MLP neurons of a small language model. Each row is named by its layer, matrix (gate and up: input weights) and neuron, and shows model dimensions 256-319. Each number is 50 + 15 x the weight over its row's rms, rounded and kept within 0 to 99. A neuron's up and down rows have the sign that makes its largest values positive.
A block is one neuron, or neurons of one layer that tend to fire together. Before each block is what it responds to, as a language model described it from the Wikipedia text at the highest values.

Description: Line break after headings. Line break right after a wiki heading (= Title =, ===Game 2===) or a table separator row; weaker on mid-sentence connectives like as, and, because.
L2.gate224:63 45 38 53 55 65 65 47 67 42 45 26 51 25 32 38 57 42 31 31 47 60 61 41 52 56 56 51 56 56 37 88 52 41 66 53 51 59 50 71 51 57 55 44 58 58 48 10 53 68 22 61 73 67 57 40 33 50 41 50 65 52 56 86
L2.up224:66 33 73 39 67 53 78 40 79 63 57 55 61 46 59 55 52 51 53 49 43 27 41 73 47 29 66 49 38 49 60 60 60 58 48 49 75 63 75 56 50 42 38 70 71 38 47 34 32 70 23 40 64 34 35 55 31 59 60 45 28 20 46 46
L2.gate979:49 78 45 41 53 36 21 55 53 71 40 43 56 49 45 41 44 22 76 75 53 58 24 44 22 34 58 50 46 39 40 44 49 35 40 56 52 62 34 37 75 37 63 44 49 43 51 77 55 68 53 47 52 73 57 51 70 33 43 59 44 49 77 65
L2.up979:46 56 48 60 71 32 56 73 74 91 23 49 30 11 44 46 54 47 41 45 32 75 39 57 66 68 40 26 55 52 33 50 44 51 21 78 60 47 46 51 47 22 76 40 40 47 31 96 47 11 54 92 69 66 37 49 59 53 57 46 28 54 74 55
L2.gate1002:55 48 36 65 54 26 29 36 42 47 57 60 62 39 24 66 75 54 62 57 49 70 49 58 43 89 53 56 39 52 42 57 38 44 57 45 69 59 64 51 36 49 50 61 69 59 55 33 52 73 40 57 99 68 41 60 35 70 64 44 65 42 51 57
L2.up1002:51 39 47 70 43 55 35 43 40 67 32 51 48 52 52 76 62 35 52 71 21 47 42 65 48 54 70 58 61 38 32 49 43 61 48 44 55 69 41 57 35 68 71 55 60 43 64 46 67 47 55 49 58 72 48 75 44 42 54 41 74 52 54 53
L2.gate2272:34 55 42 69 32 14 51 50 77 54 58 52 64 57 59 77 41 52 55 40 53 85 39 72 58 68 51 55 75 37 82 70 52 35 65 76 95 59 26 42 53 51 41 64 36 59 42 55 39 48 48 47 64 60 53 47 56 47 57 56 47 59 39 53
L2.up2272:50 55 47 48 36 65 42 29 33 33 29 36 81 57 57 50 77 40 69 63 44 60 52 57 71 66 82 48 49 64 38 38 43 48 63 50 65 56 52 52 48 83 47 70 48 47 52 54 06 68 40 56 18 61 66 47 59 40 73 48 52 42 39 44

Description: Mid-word name fragments. Short second word pieces of foreign proper names, right after a capital initial, as in N-iz-ami, al-N-as-ir, Od-es-a; weaker on table pipes and numbers.
L2.gate170:42 71 46 41 31 52 41 62 59 62 67 22 33 91 60 72 58 50 52 49 30 61 62 33 54 54 48 57 71 79 63 52 46 61 69 51 53 51 61 62 49 49 49 56 52 15 49 34 49 56 64 24 73 70 29 50 52 57 80 39 57 89 65 39
L2.up170:18 46 68 17 69 76 28 56 48 44 67 66 75 65 30 31 34 61 56 74 81 36 62 59 59 49 56 43 53 19 40 62 46 27 82 48 58 53 60 66 42 57 59 39 60 44 42 60 55 25 57 52 61 40 58 70 44 60 35 43 59 50 41 67
L2.gate540:52 64 31 56 55 60 33 54 51 54 61 71 72 43 33 75 53 45 42 50 42 41 41 61 70 53 44 71 42 33 43 43 44 51 55 73 35 64 54 41 32 44 70 53 65 43 54 47 57 71 39 37 49 56 34 48 20 56 59 25 51 54 34 86
L2.up540:46 67 71 60 59 55 64 39 26 52 79 50 34 52 63 35 57 26 41 48 35 39 36 35 34 40 31 56 60 57 54 14 53 58 39 51 58 67 29 62 54 44 48 55 37 32 59 50 47 63 45 37 29 58 18 22 53 54 32 38 34 73 35 59
L2.gate569:39 55 46 39 55 36 38 67 40 45 54 67 58 63 75 63 51 51 32 51 60 48 48 31 41 78 73 66 61 78 65 49 41 51 34 22 59 44 57 50 76 49 37 55 56 41 49 29 46 55 50 36 48 33 66 75 62 39 70 64 66 41 76 27
L2.up569:27 71 52 51 58 62 48 56 23 56 60 57 32 14 58 68 45 20 55 60 47 60 51 42 35 71 40 34 49 56 35 45 47 55 25 57 29 57 60 59 69 39 86 42 39 19 61 72 54 62 72 44 29 49 58 54 65 65 61 42 65 16 69 36
L2.gate2141:69 40 27 46 30 39 72 19 51 34 42 51 67 57 48 56 69 27 40 71 46 65 82 69 39 48 53 50 35 38 33 67 44 33 56 54 24 63 44 42 53 36 60 41 32 68 29 37 59 40 50 29 39 49 34 50 16 39 20 38 59 51 50 66
L2.up2141:53 64 42 61 52 30 73 50 43 58 53 47 65 38 66 61 78 32 53 55 44 50 52 19 46 75 43 42 49 67 43 35 44 84 24 59 48 60 48 56 67 52 36 65 76 47 35 55 37 57 26 54 43 49 24 33 48 49 39 57 67 72 43 45

Description: Table cell separators. Pipe separators in Wikipedia tables placed just before a numeric cell, as in league standings (team | 38, losses | 7) or vote counts; weaker on prose words like located and following.
L5.gate78:19 59 92 36 49 57 49 67 63 34 53 62 83 56 39 57 53 50 52 29 43 86 60 61 19 44 62 62 56 58 62 48 56 89 43 58 57 83 24 68 47 58 67 44 55 61 44 36 67 57 57 27 44 52 55 69 62 53 56 52 36 43 51 49
L5.up78:45 46 33 63 34 59 61 64 85 36 37 70 33 36 70 43 27 67 41 45 78 31 64 58 58 42 39 60 86 21 88 38 66 66 35 41 50 63 75 29 41 44 67 57 44 35 56 46 59 68 50 40 09 48 44 55 52 32 46 41 49 43 59 61
L5.gate90:61 29 59 49 54 56 51 46 71 37 57 47 59 56 31 18 65 48 57 45 53 39 32 39 16 34 68 62 42 33 42 60 74 11 85 46 58 62 28 06 53 38 47 45 47 34 64 49 66 48 47 47 75 43 45 53 52 36 52 70 66 48 41 43
L5.up90:03 52 39 41 40 58 46 80 52 12 39 67 78 59 58 29 52 74 55 56 63 93 54 45 43 40 63 62 62 61 31 18 48 74 51 34 60 59 74 48 52 24 44 61 37 38 58 30 49 55 81 52 59 41 45 42 39 55 45 87 71 30 42 45
L5.gate202:60 57 34 67 59 37 23 57 63 51 39 54 36 45 13 35 51 47 55 29 43 55 43 52 67 75 25 34 48 47 25 63 44 52 45 82 52 57 64 42 58 50 37 49 45 90 27 68 45 82 41 33 40 41 49 41 55 58 24 44 36 81 70 48
L5.up202:85 69 47 88 37 34 57 58 46 76 64 58 56 51 30 49 42 43 55 49 62 41 44 44 37 47 34 48 67 71 48 51 39 53 37 42 45 53 51 11 72 51 38 46 35 63 61 74 47 85 68 20 37 50 68 54 70 67 57 78 58 86 72 43
L5.gate294:82 80 69 16 70 63 43 41 51 68 45 33 44 33 63 30 57 81 70 55 49 37 62 52 60 67 58 31 22 43 63 72 28 55 48 41 20 61 38 47 58 28 63 57 51 53 56 35 35 31 62 40 43 45 86 44 42 19 54 37 61 51 47 59
L5.up294:48 30 47 40 29 42 47 46 46 58 44 58 69 64 35 59 61 69 43 46 42 64 76 48 57 45 28 52 50 54 58 34 69 40 72 50 50 34 39 57 47 61 43 67 60 24 50 33 57 45 53 72 55 58 47 82 41 58 26 10 57 62 39 50
L5.gate346:44 51 51 53 61 60 10 51 61 58 33 38 24 45 74 51 52 51 61 39 29 57 41 34 16 70 78 53 41 59 39 21 52 41 36 51 63 78 43 34 19 65 18 45 19 65 53 25 92 60 68 64 40 73 34 62 41 59 82 52 52 25 66 73
L5.up346:33 41 39 49 52 60 80 71 77 49 45 59 37 67 40 27 53 10 41 38 31 66 46 77 67 32 28 50 65 60 69 40 52 78 64 56 52 43 53 59 51 79 54 41 67 62 39 08 60 50 60 50 56 46 77 48 73 48 73 56 63 35 75 70
L5.gate572:58 41 38 59 40 22 56 67 47 65 58 39 79 38 37 65 72 49 47 69 22 46 52 47 41 61 69 33 69 10 49 40 45 53 80 43 68 41 31 56 65 47 72 26 52 43 40 40 54 24 67 32 18 22 66 48 60 59 50 41 65 94 57 24
L5.up572:21 34 73 45 62 50 36 40 28 34 57 66 61 42 62 40 80 43 39 64 36 38 77 83 57 32 46 53 44 47 63 67 42 56 55 65 55 53 61 58 49 58 58 41 38 32 49 26 47 54 61 54 41 49 52 24 46 54 65 44 49 61 55 66
L5.gate720:56 35 51 71 37 25 33 79 50 70 55 81 57 73 62 36 39 52 46 43 47 45 72 49 50 73 49 69 35 56 48 35 51 41 65 52 32 71 54 33 32 32 42 08 61 62 45 40 44 58 46 46 49 74 50 37 75 49 95 69 20 52 65 38
L5.up720:36 45 38 54 45 29 42 64 72 81 47 39 65 47 54 26 43 49 57 57 42 64 41 68 49 50 43 55 36 63 81 55 58 43 76 29 63 55 69 63 14 34 54 24 58 48 53 55 63 45 56 27 34 47 76 38 67 63 62 64 69 57 54 45
L5.gate782:34 57 38 39 57 59 69 51 59 48 66 40 82 35 51 60 79 79 56 58 66 39 65 37 43 52 30 47 60 27 88 35 69 47 65 66 39 74 49 58 39 45 46 38 62 64 42 60 57 27 54 60 23 56 43 60 49 54 63 50 59 43 48 54
L5.up782:35 62 41 53 36 54 61 41 56 57 46 35 54 50 33 53 72 45 59 51 39 73 55 54 63 58 29 37 53 51 44 52 47 57 63 00 80 54 49 51 49 29 38 70 60 54 65 58 40 81 54 49 44 20 77 49 30 58 60 44 42 65 59 46
L5.gate1185:68 44 43 43 68 50 46 50 23 56 72 41 62 47 43 44 68 30 28 52 57 73 46 78 38 79 28 40 34 40 61 69 23 51 80 40 38 65 37 29 43 27 54 49 44 64 48 43 41 71 50 56 49 32 48 64 70 48 29 60 42 57 52 53
L5.up1185:41 47 65 61 43 43 44 59 65 45 65 37 43 50 48 50 61 49 51 18 56 74 31 61 52 44 44 40 38 55 37 60 69 55 63 14 26 46 62 35 51 51 77 39 63 52 51 57 38 66 36 47 39 57 39 57 64 61 62 54 02 37 64 34
L5.gate1423:36 53 50 56 42 64 49 55 54 66 40 28 60 36 65 72 36 40 51 56 34 59 57 58 59 67 29 38 54 45 87 29 65 46 43 77 66 55 29 57 60 41 68 55 70 64 56 29 66 77 71 39 47 66 46 56 51 28 20 69 31 61 35 59
L5.up1423:56 40 92 47 50 55 65 54 64 61 88 49 55 41 50 59 50 55 44 35 70 71 58 42 66 42 37 56 27 52 66 39 64 44 20 68 47 59 28 59 41 56 52 50 40 52 54 57 52 19 44 71 93 25 67 43 63 52 53 41 41 62 63 53
L5.gate1674:37 28 78 56 43 66 44 44 56 30 44 48 38 64 44 64 55 59 63 37 59 69 49 40 44 53 36 46 65 52 70 47 51 53 85 69 71 53 42 58 51 74 52 10 53 61 37 47 61 50 53 57 43 32 43 44 46 32 29 52 28 42 60 45
L5.up1674:35 50 53 40 54 56 58 65 61 54 47 57 58 17 58 62 63 54 76 57 51 47 16 61 44 73 47 29 53 36 61 58 44 78 78 34 84 48 60 51 30 48 48 76 48 70 43 21 45 42 76 44 40 81 68 66 28 39 51 58 39 51 61 55
L5.gate1709:44 55 49 57 44 48 54 35 63 07 48 47 48 42 56 52 58 51 52 51 62 33 29 38 59 44 41 64 39 68 30 24 41 58 49 78 50 67 68 56 26 72 48 52 60 56 55 38 72 43 20 33 24 30 53 54 39 44 42 65 28 64 63 76
L5.up1709:64 31 60 86 54 43 72 16 22 49 55 71 42 60 49 26 58 56 69 25 64 56 23 58 52 73 64 68 31 71 24 38 47 72 41 47 26 57 30 54 39 66 74 50 31 36 58 46 42 41 35 72 39 58 71 52 64 49 41 50 23 56 07 51
L5.gate1748:21 42 70 62 61 67 70 47 52 77 44 41 62 15 42 54 65 49 63 48 51 90 41 45 39 30 42 48 20 61 65 72 48 50 83 58 40 54 48 45 32 57 44 41 48 56 51 39 41 52 81 24 64 46 42 42 59 34 68 55 47 53 36 70
L5.up1748:53 62 35 34 50 48 71 71 98 55 68 67 70 69 46 50 39 50 36 26 37 42 65 62 69 74 45 67 52 62 49 25 59 47 59 28 39 61 40 36 58 57 70 46 25 59 51 39 61 77 40 82 69 32 54 39 55 53 41 60 55 82 43 37
L5.gate1784:45 45 61 51 70 46 31 61 66 59 37 64 35 45 53 23 69 51 63 62 37 44 54 25 50 65 52 58 42 34 49 43 53 38 51 46 40 52 47 57 45 54 69 46 60 73 61 17 69 30 66 57 75 45 50 35 42 38 53 53 32 55 57 78
L5.up1784:33 68 22 60 34 68 72 27 64 41 59 40 63 43 38 39 64 85 24 54 49 39 30 72 62 51 72 57 33 40 43 39 21 49 60 58 73 41 40 78 73 49 60 43 34 64 50 63 53 38 39 52 34 73 79 38 53 57 80 68 57 71 30 39
L5.gate2083:50 55 41 62 54 37 34 38 53 36 48 57 53 52 61 26 29 26 61 56 29 67 42 51 55 49 43 59 22 53 48 41 73 30 37 46 58 50 32 49 34 17 46 37 64 95 41 47 71 67 30 63 33 27 80 41 53 52 69 73 47 48 95 82
L5.up2083:42 30 33 53 38 31 41 53 33 47 55 51 41 49 33 61 63 43 48 54 38 72 53 42 37 75 23 89 63 59 67 19 50 66 51 39 47 62 37 44 52 37 46 33 58 62 67 61 54 63 81 39 42 37 47 62 66 45 60 35 07 58 47 59
L5.gate2084:48 42 48 68 55 53 05 43 27 57 14 54 57 29 57 67 99 51 49 48 30 82 07 43 52 74 66 76 49 51 42 46 42 44 37 48 71 60 36 47 40 36 43 78 44 47 57 21 70 50 85 52 29 33 41 44 45 57 68 61 29 72 74 49
L5.up2084:61 44 49 54 58 50 27 58 45 29 54 56 77 55 55 07 65 21 47 46 31 59 34 37 27 58 22 52 65 41 40 29 54 60 75 56 38 39 52 32 69 51 63 15 39 33 70 46 43 36 38 63 32 66 52 72 39 26 58 58 60 47 45 56

Description: Foreign-name pieces, table pipes. Middle word-pieces inside non-English proper names (Dim-it-ris, Oh-t-ani, Sa-it-ama, Tets-ud-ō), and pipe separators right after numbers in sports tables.
L4.gate1184:80 52 20 19 60 42 66 47 65 66 44 34 17 49 43 60 83 58 61 67 53 28 40 47 34 66 37 49 10 31 44 48 50 78 60 47 58 68 18 62 50 38 55 53 34 48 61 30 45 44 70 62 37 63 78 38 37 25 45 58 27 50 70 65
L4.up1184:59 62 56 52 55 31 48 43 37 38 45 60 63 52 68 46 56 35 61 29 23 64 58 47 50 43 79 41 30 34 46 61 28 36 43 39 19 43 41 39 41 47 65 27 53 34 56 25 19 60 34 45 64 51 41 40 44 59 25 53 13 25 39 39